Part of a small language model's weights: 857M tokens.
MLP neurons of a small language model. Each row is named by its layer, matrix (gate and up: input weights) and neuron, and shows model dimensions 160-255. Each number is 128 + 24 x the weight over its row's rms, rounded and kept within 0 to 255. Numbers have three digits each. A neuron's up and down rows have the sign that makes its largest values positive.
After each neuron's rows, "fires in" lists the words (lower case) most often at its 100 highest values on Wikipedia text that the model never trained on; "fires on" lists the tokens most often at its 100 highest values on Wikipedia text that the model never trained on.

L4.gate446:091164150113110162176085098127095160168152117115124123130122070136124134111091151130109095169093102107143140126143135155175132145103120178127140146152119132129135160141107160165128121097125164146074126121091143103101164140143158131173126165131128133146183140119110150102125138091137135126
L4.up446:153166139081150160083140161114119105104132114154130119108088116105107142129094131165120128166128157148117102095133147166183170151138157118131177140106116079134205174119162132099142179134146153119151157121123070124110122100143170099145132112117100135112137132121111130147125119162104156120
fires in: "after", "despite", "however", "following", "a", "to"
fires on: "after ", "After ", "however", "Despite ", "a ", "to "

L2.gate106:094085126113134159095118164173114146093125131128100096115125129156112129142134140107112117120104155131123169084170122155140141159110120121171142112169108124147110131130099145169073114133123143106106144089138136092126136142136153132066102117140152104122169101123146130082133138149176137109
L2.up106:133163141131121159113157113158080147125154132145141143101118124106074137163067103099137114130103092172132127104140167137128127116154112118089134146143158121081068114123162147152160146070173133112133121130135108126118134115156153104123089148101141099154192165125141170150140132130151150118
fires in: "the", "was"
fires on: "The ", "was "

L2.gate491:126149144130135122133102133160123107142095167126124107089132116076115122118142140130129150109131126086137137101105108107121173130132151158121153136136093064131134162106156120118158110123125133147115120114137130144134121131100174129144123150104112162093108115112107121114147099120118152088
L2.up491:087125134137145163120129150130100147115147151104122114126104184124121129138126150114136149115128168135133115169158136154104136154115155114132141140109170139078143130131173126106128096168127115114152153135151089104104143118114121145141124148126116155071105137078099150113128138136101113149
fires in: "only", "later", "each"
fires on: "only ", "later ", "each ", "far ", "who ", "now "

L7.gate263:161109134130143141113102123103112114099147124102152116136159110107117101160110096143102160135132125112199104147114138096147159129116086123139097115079129141141123123118142142108160102136191157116148138115139111132108124127130090136128154111115115092133104155091172098101122120141161119116
L7.up263:143172150132081113137117134096123164122152135121103123116165160108127155146092122139082148116117114145154103117114152171154154109108121110115126160153136125120106128135114128118136135105091116168107179124139143143122132171158121124130117147167115143120110162096117113086201100184193122105
fires in: "was", "been", "be", "were", "commonly"
fires on: "was ", "been ", "be ", "were ", "un", "commonly "

L7.gate207:129132149149118095123164160130128135132157136139152087118156146120134091118101105115176138146081165083145146110120148120132197158156109131142093116146117171118082132137067085142122115147124115141159145101103171119126145138143076137148129134120117096114122114155087141121173117094127140125
L7.up207:166133138106102137134081118159188123132131111139107159157092116134139111097116129111097115154131096105124118134190128147116136154106119141186093170117117131158137128101143113105132113110154161127127130132118081086101120092124145150101099150158127145162160131126126155133114144111127152162
fires in: "was", "is", "been", "be"
fires on: "was ", "is ", "been ", "be "

L8.gate699:093159123140121077107115073116129113128120184099098155139124120160114152089183122122154181140114129132143179123146137121132110117119097126073081138097087136131148106138140138107130091150157125167145118154133098136126166126123132144142133072177102131125086121108136111125102131163119128113
L8.up699:128136171120154121119130142116124148163115083086114110135143168125087121151144136129152149128105157114124106125123148138139145110128138087159150118163112111172095146152192131094119153151119103177132136193146131164108141118104131160189143143105144115164154139093111137104111129154142149098
fires in: "some", "other", "all", "of", "following", "two"
fires on: "other ", "some ", "of ", "following ", "Some ", "all "

L7.gate671:124173142144153126091167134149118106092125112173124100073126161107117121105127068098107138119104118131105121131115154163140156133133144134120089113125124166155099136171140148115145099123135126126162115137157146173147111147154087151094092128121141102176139141102091126106112180086122185128
L7.up671:102147108130146116141126129147145101120108167123143162140101132146188109114157101123121089114118097125109128154145125169112115125113108174155161160165087118091129156144129138081098114107105137140166098110110154131149113107100106136064121138174141111158107130136111135113113124094112134133
fires in: "as", "called", "is", "were", "was", "included"
fires on: "as ", "called ", "is ", "were ", "was ", "included "

L7.gate311:099139152158098134098165117137148137128091131107134119123117146083136062114103092145138153163101122115109120142131147134129139120136148168142124115120151157147101133134127114123137178079116136129131094115161075117133082132148204108167128126096146120133144150107165164145134156131115094114
L7.up311:105135135118142134111125137140128159146094115150141141099113148120107134098107107088116142140106108122112105143138109140097144100114145118109119137116076158093125125159163082138132100122165131137102104137144146139153097080136155103113119104101122102161166129120140140137169143101131118084
fires in: "the", "to", "due", "part"
fires on: "the ", "to ", "due ", "part "

L4.gate536:154155151098134161114117111121091124112100124126140108153136148115143130113152103132140136133117096150107117102129132157136117105157183073113131122105142156117107144110178101103090128153164094133101139135154141126149124094129118109155153120152138169084107141125150083126096144151144146173
L4.up536:122071134104130107128141143129108146140099085122112130066155101146150145109104146123138140102105111163138122126099147100113115148147132112077090137115121168159121126134139115152142082126114172147121136130133108141154133158111088122102124142118124132122130103150137097151096080128101123124
fires in: "national", "state", "its", "total", "constitution"
fires on: "National ", "State ", "ran", "Constitu", "its "

L8.gate184:150141162151131152129190152128160096137170129144137120160080125127123106096134094152132149138116137117155112111137115101139141109118143122126154141122113139121154132118114123115133094155176137123149125084114137161139128112088130138172128140122125111147138156153106126146089112117150139114
L8.up184:170137127081173164143116151157116153152170142128142180117117146118085088156126132098141126122084189153137084107168086123116156140153198139133160135155110151139098126163150153163126146113133151116118139120146121110126111116120142120134142131132103111110160148125163154139129126155113130137
fires in: "by", "while", "before", "of", "and", "began"
fires on: "by ", "while ", "before ", "of ", "and ", "began "

L4.gate30:174083146096092153114094141155117118116115161157139147119139129153175134125091142150097118146147132111115113145117129129126098113142182127095126135162129157098181118150129118138140139131088105128145180134091085060138118125060143130114147100133087121140159140127120131121169162139126138133
L4.up30:135125140132110130120133137132075109143122129132100159103127165105127182115108130140125101179124068129135132165093148102150097165174132173116094115116082152126098151129114097102111143120141148123123147102088139127083114133125147122131117109104158115140126153187183099134092080130142134119
fires in: "from", "into", "to", "of", "leave", "resign"
fires on: "from ", "into ", "to ", "of ", "leave ", "sign "

L8.gate16:158131127148115110091091123107136128147090156123114144182158095108130151116137112127157119138078142109112116120125134115126126093141160163132161126089114067171115121136116108164122142140144123118141093139114121154138132146149122112116111161170112107135127167108143103074079140101146140150
L8.up16:141135148089134115113116080185110133141111073082129059122148142099152107120153150108115123130152121171112130148177113156162122138171125152127140120143129091154110142132155115113138098088066172117133148136140110094137102167139123118145129137115127149174144131142115112126070136144094122116
fires in: "a", "awards"
fires on: "a ", "con", "Awards", "add"

L4.gate148:088132120114133140128139122112118117113117159148182073113099103169139146137100089090156146168120154125130131107148081201185133113157147118147112121097166102111134106151141123152156143113141126122156113096125121103152126108066152126097136136121114127143141101144134130169145138086124154115
L4.up148:097126179096173120132159150120130127149118144161164144114129120155136097102188120124186151166134085125123106140154080139125138116127161110133100105136135148148137136135145141102144158165162118129133124127153109154125160095169100133098120115121069128126112163146153157121129155098131152110
fires in: "by", "to", "of", "from"
fires on: "by ", "to ", "of ", "from "

L5.gate241:117099146129124105170119159113123094133116134158131127126113116156118116121121142144126131127083067134112124134080119167181126096132098084102095140136123164121180166124130149178109099123122125118134098120126165106127105157156106108105155114164136116127131107166085122132121202117132162142
L5.up241:155152141099124100164160098161114132165095080102109045124112134163098119087091120155168151137120139118099130098141132148106129145075123088173110156123134148145126122105145160078129142163142114093142126131151158105116160155142105113118129130132121121118105141115144133112127179145107099115
fires in: "in", "played", "spent", "served", "today", "made"
fires on: "in ", "played ", "spent ", "served ", "In ", "tod"

L8.gate285:136101150097169123087088138154149127154122105106112140132123125111130136161132094161080138120079173147153135120134141109149098107136163121118144135124137125146130126142148160109180086115132065128133156117116101100107155125082136106158188139106117113130163147121174147117106127125142117116
L8.up285:134113130153097181162129171126110179096136117123158125133148174125137155167133090140121134115140121133190131082118089157116129164058139145143080137097147159150130132151122091136135100138121084127134103157172174132149130133159126119112096133135108114146155106088118128120124085113133109077
fires in: "the", "president"
fires on: "the "

L7.gate327:108095160106113135099068103118124151197082141156123114140152125131139117130123126147159126143103102078136128107153125170145120149108120168099062129134123143102135157151119127114156154130140132149135138128140115162127192142157141138149123151188095169130093079140108130153143162120102146089
L7.up327:100138118136117140131155084142150114124109133134081127117119122114116110093104094148136119109140120141130119141115119143146148131122157097114183113128115128143153116146150100130145106119154170123139097095166115116104121174096104107101111106108135161093117145075154098163118173082128190160
fires in: "and", "or", "against", "bethune"
fires on: "and ", "or ", "th", "against "

L4.gate323:121150114113153171116099132123141106124159108102140121095116107145117113112126094072096075138108113140114181155089130135179134120162106149112133099164171126102120118122122102152145161151127159132144095139138115135085134126103116117129175121102124165102146176140096150119160148131145141168
L4.up323:089147128116153134103114155085113051118152121086125142100154177139130150126144128146136116110139122141129125123131110181109138144129084107101119105114100149143084131146120109150132136139096136118164168121115146124187106191150139092108103096177130158155134129156117157153127141116145108121
fires in: "from", "mi", "in", "on", "genre"
fires on: "from ", "o ", "mi ", "in ", "on "

L4.gate413:119131107088123112137137101106094129097121132166092109135116122144128156141132168110175135131120116121147145124119117152122143147179155097159113131078160114140085114130098092152111117167146146151135122104159123105106138082156113124146155140099159101101135129133121128073075173154121127165
L4.up413:082126140148117117104086108123150168141164155154137118095153133138131152139116159083104102127148146146112114109121122159137109127137119104126133151086110167124137154147107147129143104095164166102076145110134126118146144111129156087168158126140121115104109163133161114145163155122145117138
fires in: "its", "s"
fires on: "its ", "s "

L4.gate166:130129178163149103155081104112108107175103134100145146168100126131130141146126142098117156148142092116164119102168089128102130104144153165119093082133125144106087134126186103092121131185152148155119115138131102095135078147093184125121166135156131136158147112136143135141176165084114137085
L4.up166:131108133129165103120139124128161140122167147105121131127156139150095110100122109124184149074110168126136180101130118115143127144126134126139134090117110118143124084125137108119144105160095147159150116146107119127099111153150181145142138081130134122159124117111137135109091162128101150111
fires in: "other", "of", "various", "several", "all"
fires on: "of ", "other ", "Other ", "er ", "various ", "several "

L5.gate108:101146148131115152142137106102135185182099097123095117125124160119139129160119106106128127115125145114163115079135120133085110147142111138100139118102098132150111124133120143159151162143145124128142067116135083100083114095121127115147131159174100122126102147118137135167114106132129115113
L5.up108:147165147138105084158134120127110157129133145064115156109131181143135111121142142122077091127121149101141143141137111106158115095098118113154103083107132094170135116095108135103142132116165097102181115125104146121140151084123144102125115094122131156125103096115152135125108159114126081137
fires in: "about", "over", "almost", "approximately", "than", "around"
fires on: "about ", "over ", "almost ", "approximately ", "than ", "around "

L2.gate28:099057117126141177144136119127138140126136136181129132129143118163096150092164135156135100141126123091127167160136112124123119114140090119085130139102152157162108187112149164117106117098115128150113110088143154117141161134124149098111161136165152104140114107116146132105118146168159093161
L2.up28:101112135132131096099114120164119141133127134128089100097143134190124105121139125121132077181154099114124132122129127165156131076135135138180139113148143175086079154185077138131158113140119173124138139093120127085161106132133154090119133107124121129149139155107138146123148148145114138102
fires in: "its", "a", "avoid", "airport", "and", "air"
fires on: "its ", "air", "a", "and", "av"

L5.gate252:130158114139079103131074079097144079104169138102131141113115103158146133150175140118113117140124146119133139085138137103138153127131112104104131114122116100147115121154141124150144075129150161097161114115156134099128159142128092098104116140111105125159141102130075109161109076115118145123
L5.up252:126096143142120169159109147136114099119133140117145180154102137086164152091087146106113113093143106127150154094144075138109160118088151170148130146137183128136079118152104134146137129136108108150132153114142105092098141111103180088112129079142105117163150102160102137142113117128159105112
fires in: "of", "and", "or", "two", "wedding"
fires on: "of ", "and ", "or ", "ed", "two "

L7.gate225:117130128141185115141116129126089161140173096130166107128093152080136123131091115123124099158119134126149121135140113175186154131133115118175113142127144095182059078092147124085134166148137117185118160107108181138118152128139141123129106133109121119118168129154128161115088100128123127136
L7.up225:157153114195142122114114099139140134140118125134138079070147116165113110081136100122072144084108122094160157102139109120147117062142128139146103144093145144122135115151097131129160136098109151108131106117130123072138092126125170102137097171115157135132108139146135106103107151129184122137
fires in: "was", "is", "be", "scheme"
fires on: "was ", "is ", "em", "be "

L4.gate210:167147154152109135138107119157117138124109163128146137125139142145087131158120134099129103121094139076147113119082115135163085091099118115118154076128124122138082122111174171128145147189156125161136124100126144144137126105103107092114124156147136112107132153093134107173136137143175105126
L4.up210:139092123104170123104135094132128100178150097172125118139146099099127121113143135178133189169177107073157076116128153135127170150127107102137174104118079135139098190103153117129110135156121151191109142124094099143137159141134068127069106124145122128098117106141107128119165118145138092136
fires in: "be", "were", "to", "been", "was"
fires on: "be ", "were ", "to ", "been ", "was "

L5.gate695:155124142147119143082145108078158106102118103115099124114137151147117140083080143142150108127122121133152116128106080178181106144123108156136139115157127115153121114099117104126116137117134094093091121093170134121116147112119146123136087141131126115118180117091137112135142137160123142138
L5.up695:121124119097121137145119112113170133131117153078138148134100136117141098115106141108101151115143081095130120110132138131159164141142127103161103120100150128142145129127124130140153134128133177125171151119138125142103133112129107104134150130108132099115078097145110152123183129138058120196
fires in: "or", "t", "quite", "vitthal", "very"
fires on: "or ", "t ", "ite ", "th", "ast", "out "

L7.gate215:109134128130150129134082096110160132172153137140165087116096128171137140152151155120137157057107133129125154162125135131111145149160115193180127126128133150123166102132130153147094106127127140109174112120157092115132111126146165115097176147102143158099125133105083137156179170128127125113
L7.up215:142131131113182175120117101095130140133166148179135157103143121152164119129109121154101156145099168125111131082104153140103138123111112150146106127133121166126119128110113151106103097098087145120094118104128076140146106119140108155131151125115176138140150086106147143092135114117129093105
fires in: "to", "did"
fires on: "to ", "did "

L5.gate23:191145122096126108170142113153107129126121140130125129117126137127097125115158127132135145124098119166127171089148137137094202176085112149123112114122109116153133141102118103146126091120115170153116130049143139119147131081155177110115097161135129139103107117117111127124111169157128126138
L5.up23:159127155116100138126096094169079129147068104108080112104169114130134141131144147115149120167133092138126146124121111136130122127137104116092099167115126180142137119152127146107147149143127083115136120107111158117108107118212146135154147118151109141118139136145119124140157161140106087138
fires in: "of", "to", "raf", "reach"
fires on: "of ", "to ", "F "

L5.gate486:139152147142155092143117120089096128131123102149137126120087109112121150120124099089136156152110121125153177126118108155148155140170127142129111092128153124178109110120079102103127120106135119151081136090130134117172144096133121134147100170101129151155099116119178095100113174155147132170
L5.up486:124112152141124152120135134139127117137117156113162105113110134094108102121152065110158112106099170160161169143079132116113120134130190161126093122098168116157088111118144149105113120144118125116128126135151100124166131104127152090172151111120112172141086121106152146134150121164118120144
fires in: "of", "born", "early", "life", "began", "features"
fires on: "of ", "born ", "Early ", "began ", "Born ", "life "

L5.gate404:164131148106124136114137107141094104092181168078103161130105142093123109128088148128127136144118098106132136118122108148120116145123164137147154113127094132126115125148123102130125088120130161149143130144138086123138159120114140149098104162146100112121114096107131152142154122135087084176
L5.up404:133116167114114127135174109156119169131114094097124148135096155097094122135128146118077097163140121157140127090139097103100148166153126149139150099118110144110094144141148149066105124098151184148148105125144107087113103137104121108137133147124154118097142117182176071109084173121096104178
fires in: "and", "not", "t", "helped", "help", "or"
fires on: "and ", "not ", "t ", "helped ", "help ", "or "

L8.gate233:131096169183155161111079138112119142153132132128112130138139135108146129163132194143121163143146129106136142170117126096123138129147194120135183143084115108120115136153110142121123126166124122116174159127156123094152129113141116101167152116110124150115161105130108134114086102114167131171
L8.up233:147164135167133142138131122129123118166083148082177155098110104115166095125132172118101149155154078124138134097133146149128126113133139153118125123111137183109185115110122124216121141126127129139145101123088114115137101111122128173132174162147159089113109125109137142107127117127104124097
fires in: "to", "helped", "proposed"
fires on: "to ", "helped ", "proposed ", "re"

L2.gate141:131162138104144093111106141149139115124131141127144147125174136103138103129151132161103138151144139151179158138180146128117153147109136130123109129171123088122081098149080164113126085117123121117099076158112146097108134129147160120118121126115080110066115086118110165125129140159100126117
L2.up141:127115135093108200114162107142094090141137135104116130127148139069096119135147124110120152142105123122126144147136178104141131167170093110117127142146173129110134134157157080143149074130131140100136135117166107108113151156124150132107103154108114128135153152092089163150157126085117114126
fires in: "also", "all", "left", "still", "now"
fires on: "also ", "all ", "left ", "still ", "All ", "now "

L4.gate429:110101134126082136143095112137145119125145179115127093175142110138153143133169086154129122129096141123163130135149104180143138127140101108094143124154165112116146105157111097103124116184117137138127145142148175111108138163126110107103143127126122211100147102154129138108140182126132132121
L4.up429:111123205094171097132128133155139100121134109129134117176131101138091161125140110162152118149105156118154118135103097166085135137158167161089122099124119121199146125114130152151145122126112138136150149144133148118115170113126160122132097084176103117111082128137170148108132140099143159142
fires in: "of", "to", "nizami", "for"
fires on: "iz", "of ", "to ", "for ", "e"

L8.gate423:146125147129138162127107152155116159090144127174100127147096126167152131132153133111115200139121203161129101117102129154132160144168138121123139165130128145073099094156071088172164142141149178149127145079144093093078137145105124178170141142143072125153132138102108123131122141107181157130
L8.up423:132084152123086135128144169151147122148089097194130151164137130127098147177133136132130102148107124084099122102132156107140125141123132160136136113132134148094120136144127108136099109130124130135116153102122106155115140127122164140124129159170098145116079130126103107093086116141140128156
fires in: "was", "to", "s", "the", "were"
fires on: "was ", "to ", "re", "s ", "the ", "were "

L5.gate663:143142152107133153103138122128129113145109153115126120096110119123131157110116136164132110108160080134082165112156125139110147156178135134153110159128107090174132135128127096087115190090152119119153151109161127140150149165136108089095170105082095125086118112119153125132138130132167131138
L5.up663:162131095132128119107160111141109133104134127137122150102100143118118135138133142146125127129096157094161129112100127103146140112139131144131075137121095148121109135100078136125156177149101137171116156117114025128117150148146115133124161107095133167128160131134126164130138114126133148143
fires in: "to", "from", "under"
fires on: "to ", "from ", "under ", "From "

L4.gate13:118117202137171114091159144111062121159124096134120119125138128130140113132087133113106130120150131118072144160087123113135127132099133093142129110109137139143104142106115115186158098130148144122152122146104139158144117132113168124148121154158140133117112148110136145149188147121134123142
L4.up13:106127159109102118116168157106108168122160086135084113162119147143139148114109124150145090158128119129136138129112156139133112128101081139081130159100130155109151158081177128114103140102155109137122136128151117129140165155156078150081135126163131117122122106091105131119132120150129137112
fires in: "after", "when", "as", "before", "while"
fires on: "after ", "when ", "As ", "After ", "before "

L4.gate621:104133161078127119121086109104137103163117139086156133105171109142123131101134118121152098090116094154165162113112144136124136132112092136109076122139140115090090155108114147150146125143140114130141109109187127130109135113113169101175174150144166162098135144135086158108134137117121129132
L4.up621:110189165125118182122148169107128139136112152128099099064132107129100106095132147151134136073126094172088126141134146110121119103046090158104148153147088148163105126133129136148132113122127166130153142114114121115091119119170133103158142127105122111170164158110118109132116165112148085100
fires in: "of", "to", "over", "than", "year"
fires on: "of ", "to ", "su", "than ", "over ", "Year "

L4.gate407:108148116113137121106137126125117087149118104114086156114111121083132116113109155145084140109123113123165123144146145174133078153114132107083146161132117077132088125117132135142164137153130152154130097139087115128146143152141155069179145126165081148154172107161107153132150105130132139163
L4.up407:179147135137081101124107143145119060128146120172121127155118142141140163153103110154154116119115130082113126128151120125123164142082117151132123128077138108150150139131089137079155130129111120097156140153140153134138097120174127149172128168104167112094133119153158107143091098143122098124
fires in: "of", "by", "under", "from", "abu", "at"
fires on: "of ", "under ", "from ", "by ", "By ", "bu "

L5.gate476:165103091179078122157087128160144100090159114121115103117128104116111118118151110124140114095151118090120154118110103125145144150129133183142122091164094109106086177130114149126160155154131093090154110146151129138110117183145160116100099095144085101130181106168169120121135169130117165153
L5.up476:161125105106109115155150120152122146128087135106092103144148139107138127118158153140133177112129130146144087116126127155154140133161124162139116167147163126123089127125140177110132138158161146120154106108121071135120097096112148145133126096110130164112160116106101106093106161118108133113
fires in: "and", "been", "also", "later", "now", "is"
fires on: "and ", "been ", "also ", "later ", "now ", "is "

L7.gate570:122093155100132108114116125192109123144150075147105093075151116144116105112106138132105106138114121091082134085111128137116173175113134145123147129144143126124119115139100144117155112092140202102136126094123106167157116125104150141201141121113168144120122167133120139145096107112154141148
L7.up570:145130140133169132120117146143131116102170121131161144135063137099125127104150119132140139139111113148114163086139134067156154155133064077149127171113128103105110140095151109074110137060157146106106124137134137115113147111115147146156176175121081105109129159127106116174104131147165121114
fires in: "was", "had", "has", "can", "time", "is"
fires on: "was ", "had ", "has ", "c", "can ", "time "

L5.gate188:085122090128152110141087112144090109117093144123126121136147134123102089115110123178136140108180092111112115128125068146156130121118099122130126115161145141151152133132112114094121129146088176096147133142142146146127123162096125143108155104196144138105104182125097117135143172118121103150
L5.up188:101156101145107121139135139090125104145131110122142114122130149120107151081135102111114089169142125099134142123104159123145124139115143119167105123118098144147185142094098074092129136127141179156157151093153113119097106104145148130117112149130144092130133133133158119206132157148122115096
fires in: "of", "to", "and", "from", "little"
fires on: "of ", "to ", "and", "est", "from "

L8.gate329:128115165155077143120092152088126117148095114118112131154155123141129125131107140109149137136141103148137143110123179157135110160136118139171143150140138114146144138096124142159082140105154166141206130114166129146081109114114125146162165130124158142103141127126125162103155134128129153108
L8.up329:143115135104086139117178128166124104130113161150131138085106125107146137157148107104134093136116147103113128114175127149149091123130087133136129129122101143168117122159107116080121174167153102113082131122073105068142163125132153120123133128121097139165123110170155106075103125153151117096
fires in: "was"
fires on: "was "

L2.gate647:148124195128134124128114117152130102133149135135131107101144109109109127076131143111127135110100112107139099153099128126121152136121104082096162083138127131097120122112111145124124135183144141098139123138147168092112090177146132147129116115150121117087124128089163129103190140135092145137
L2.up647:167122151135129075122093146122122197154147157168139115143101145123116100128142107138143127114122125157101153122144143153167112100119111143146127120079129105123111161090140144145099104126124147155092148093154117130124174104174106151158141074118127143130127176098149099103100100102123106115
fires in: "century", "states", "japanese", "season", "final", "american"
fires on: "States", "century ", "season ", "Japanese ", "Final ", "American "

L7.gate282:115136118111124110138163181189096105129144078099115140148120120151108152137106152104133114125126142105172154163158149137129134133156133151135116114110147109139164122120147113153097124173117147115165153072126087137070123146120160157163139110129136109115144096125128123131153162111174099075
L7.up282:137112143145106129094146144159149093118111078147133123110148107102115122101157130137102125180116116139126123136113124114156142138132112133105114164143156170079145069149100141160143157173161139121162117174174121119112115174130191119138135146115120160125089138101121130127110071125122134140
fires in: "was", "on", "of", "a", "in", "not"
fires on: "was ", "On ", "of ", "a ", "In ", "on "

L2.gate693:164144166116144110135110116123186077118143117103091135123135111137167126100130126143108158093137147107149139137087146151126173112115140147204153122139137133099149145136127126091175103088100094092146147110134152125109138137138148144128096126156129160143113101108129168092114113135132136131
L2.up693:112175149125117122142106118076110124114153118113093138146097131122101127145128134113092130097115136100173174154143153142136096124138122126119149150086136167124112088150112140109127096153106122085148095164165131113158111120124142131125132121154140162144140113125124169129103156115071125138
fires in: "early", "backing", "and", "life", "i", "background"
fires on: "back", "and ", "life ", "early ", "I ", "Early "

L5.gate289:122117127166113144062143156126134139131133115168080161119125119102098136115105119137108154139117118172140175123098098170118132140175144169141137123089109147141154119083181119117150122128108112132152126124151140127123126101105133142127122141076120133139133143111139113149125115127075116129
L5.up289:151126062145120150165149147098137107143085149117118148124155103176165139161089112107150135152092134114154132169107162111108105157124127157132111118134111109122116159139129077140100118187145175130183114093098092166134095141118121128166140163097146100171134153125128175121120126129108161138
fires in: "to", "of", "on", "through", "in"
fires on: "to ", "of ", "on ", "through ", "ing ", "in "

L4.gate135:140173182116138113120127133125141147137107164125136131157121085119121147197092134123123114176104139156145164119115099122158122108111111143092120138106124119128158105112151122073107144144135117110135183099141121096097125148132101116142068160166132136101152108142087098124127138159149138108
L4.up135:132114150117148153170130103132135112145092169160136128127157081164134129162151153115076114143161089138164145084110134158162127114129127139102124110085118117136139164180104176146094158109142132131124116118152103110110096087128078121131107156165092117109157210185147117150111137114107118115
fires in: "to", "of", "abstract", "in"
fires on: "to ", "str", "of ", "le", "ble", "in "

L2.gate685:137100123126139133113117096137105167120109132101158136136150153101123128115110120136117125137126135095105121138112107180110103158122135123145136070149122106137107170134117088138138106116117150123113114118151073105106136176104143163116140143118178090086178172083138160154125123091147069109
L2.up685:140143119154141122116129116148137160144116158135106141147076092139133104179123088135187133114123139099172131087134125102161080153187134100094139133111128118105112152123152155128140124143101125143131095125128106112095125146110077100140113135180122128122114110067116093143143158119100144157
fires in: "or", "any", "most", "each", "our", "particular"
fires on: "or ", "ev", "any ", "most ", "each "

L5.gate542:110164135137116105074120119172132122175146119129117129140156102141155120124130127136147138103096142124197112145146098139124110117127106138089147101105128098136161143177143119143137150082141139110138157118167127114139127133165112187130131124129138124153115134138155097142102108148136102089
L5.up542:138147133143116104137126102084117143144118149117116076148124102133111138090119148137146152107084148115091128142100136146158113153151126174144118139138162112143093102140124156147148135172156142162158139092140153083113139154149158122114123171142148152156140107151151148108141145123120135138
fires in: "a", "any"
fires on: "a ", "any "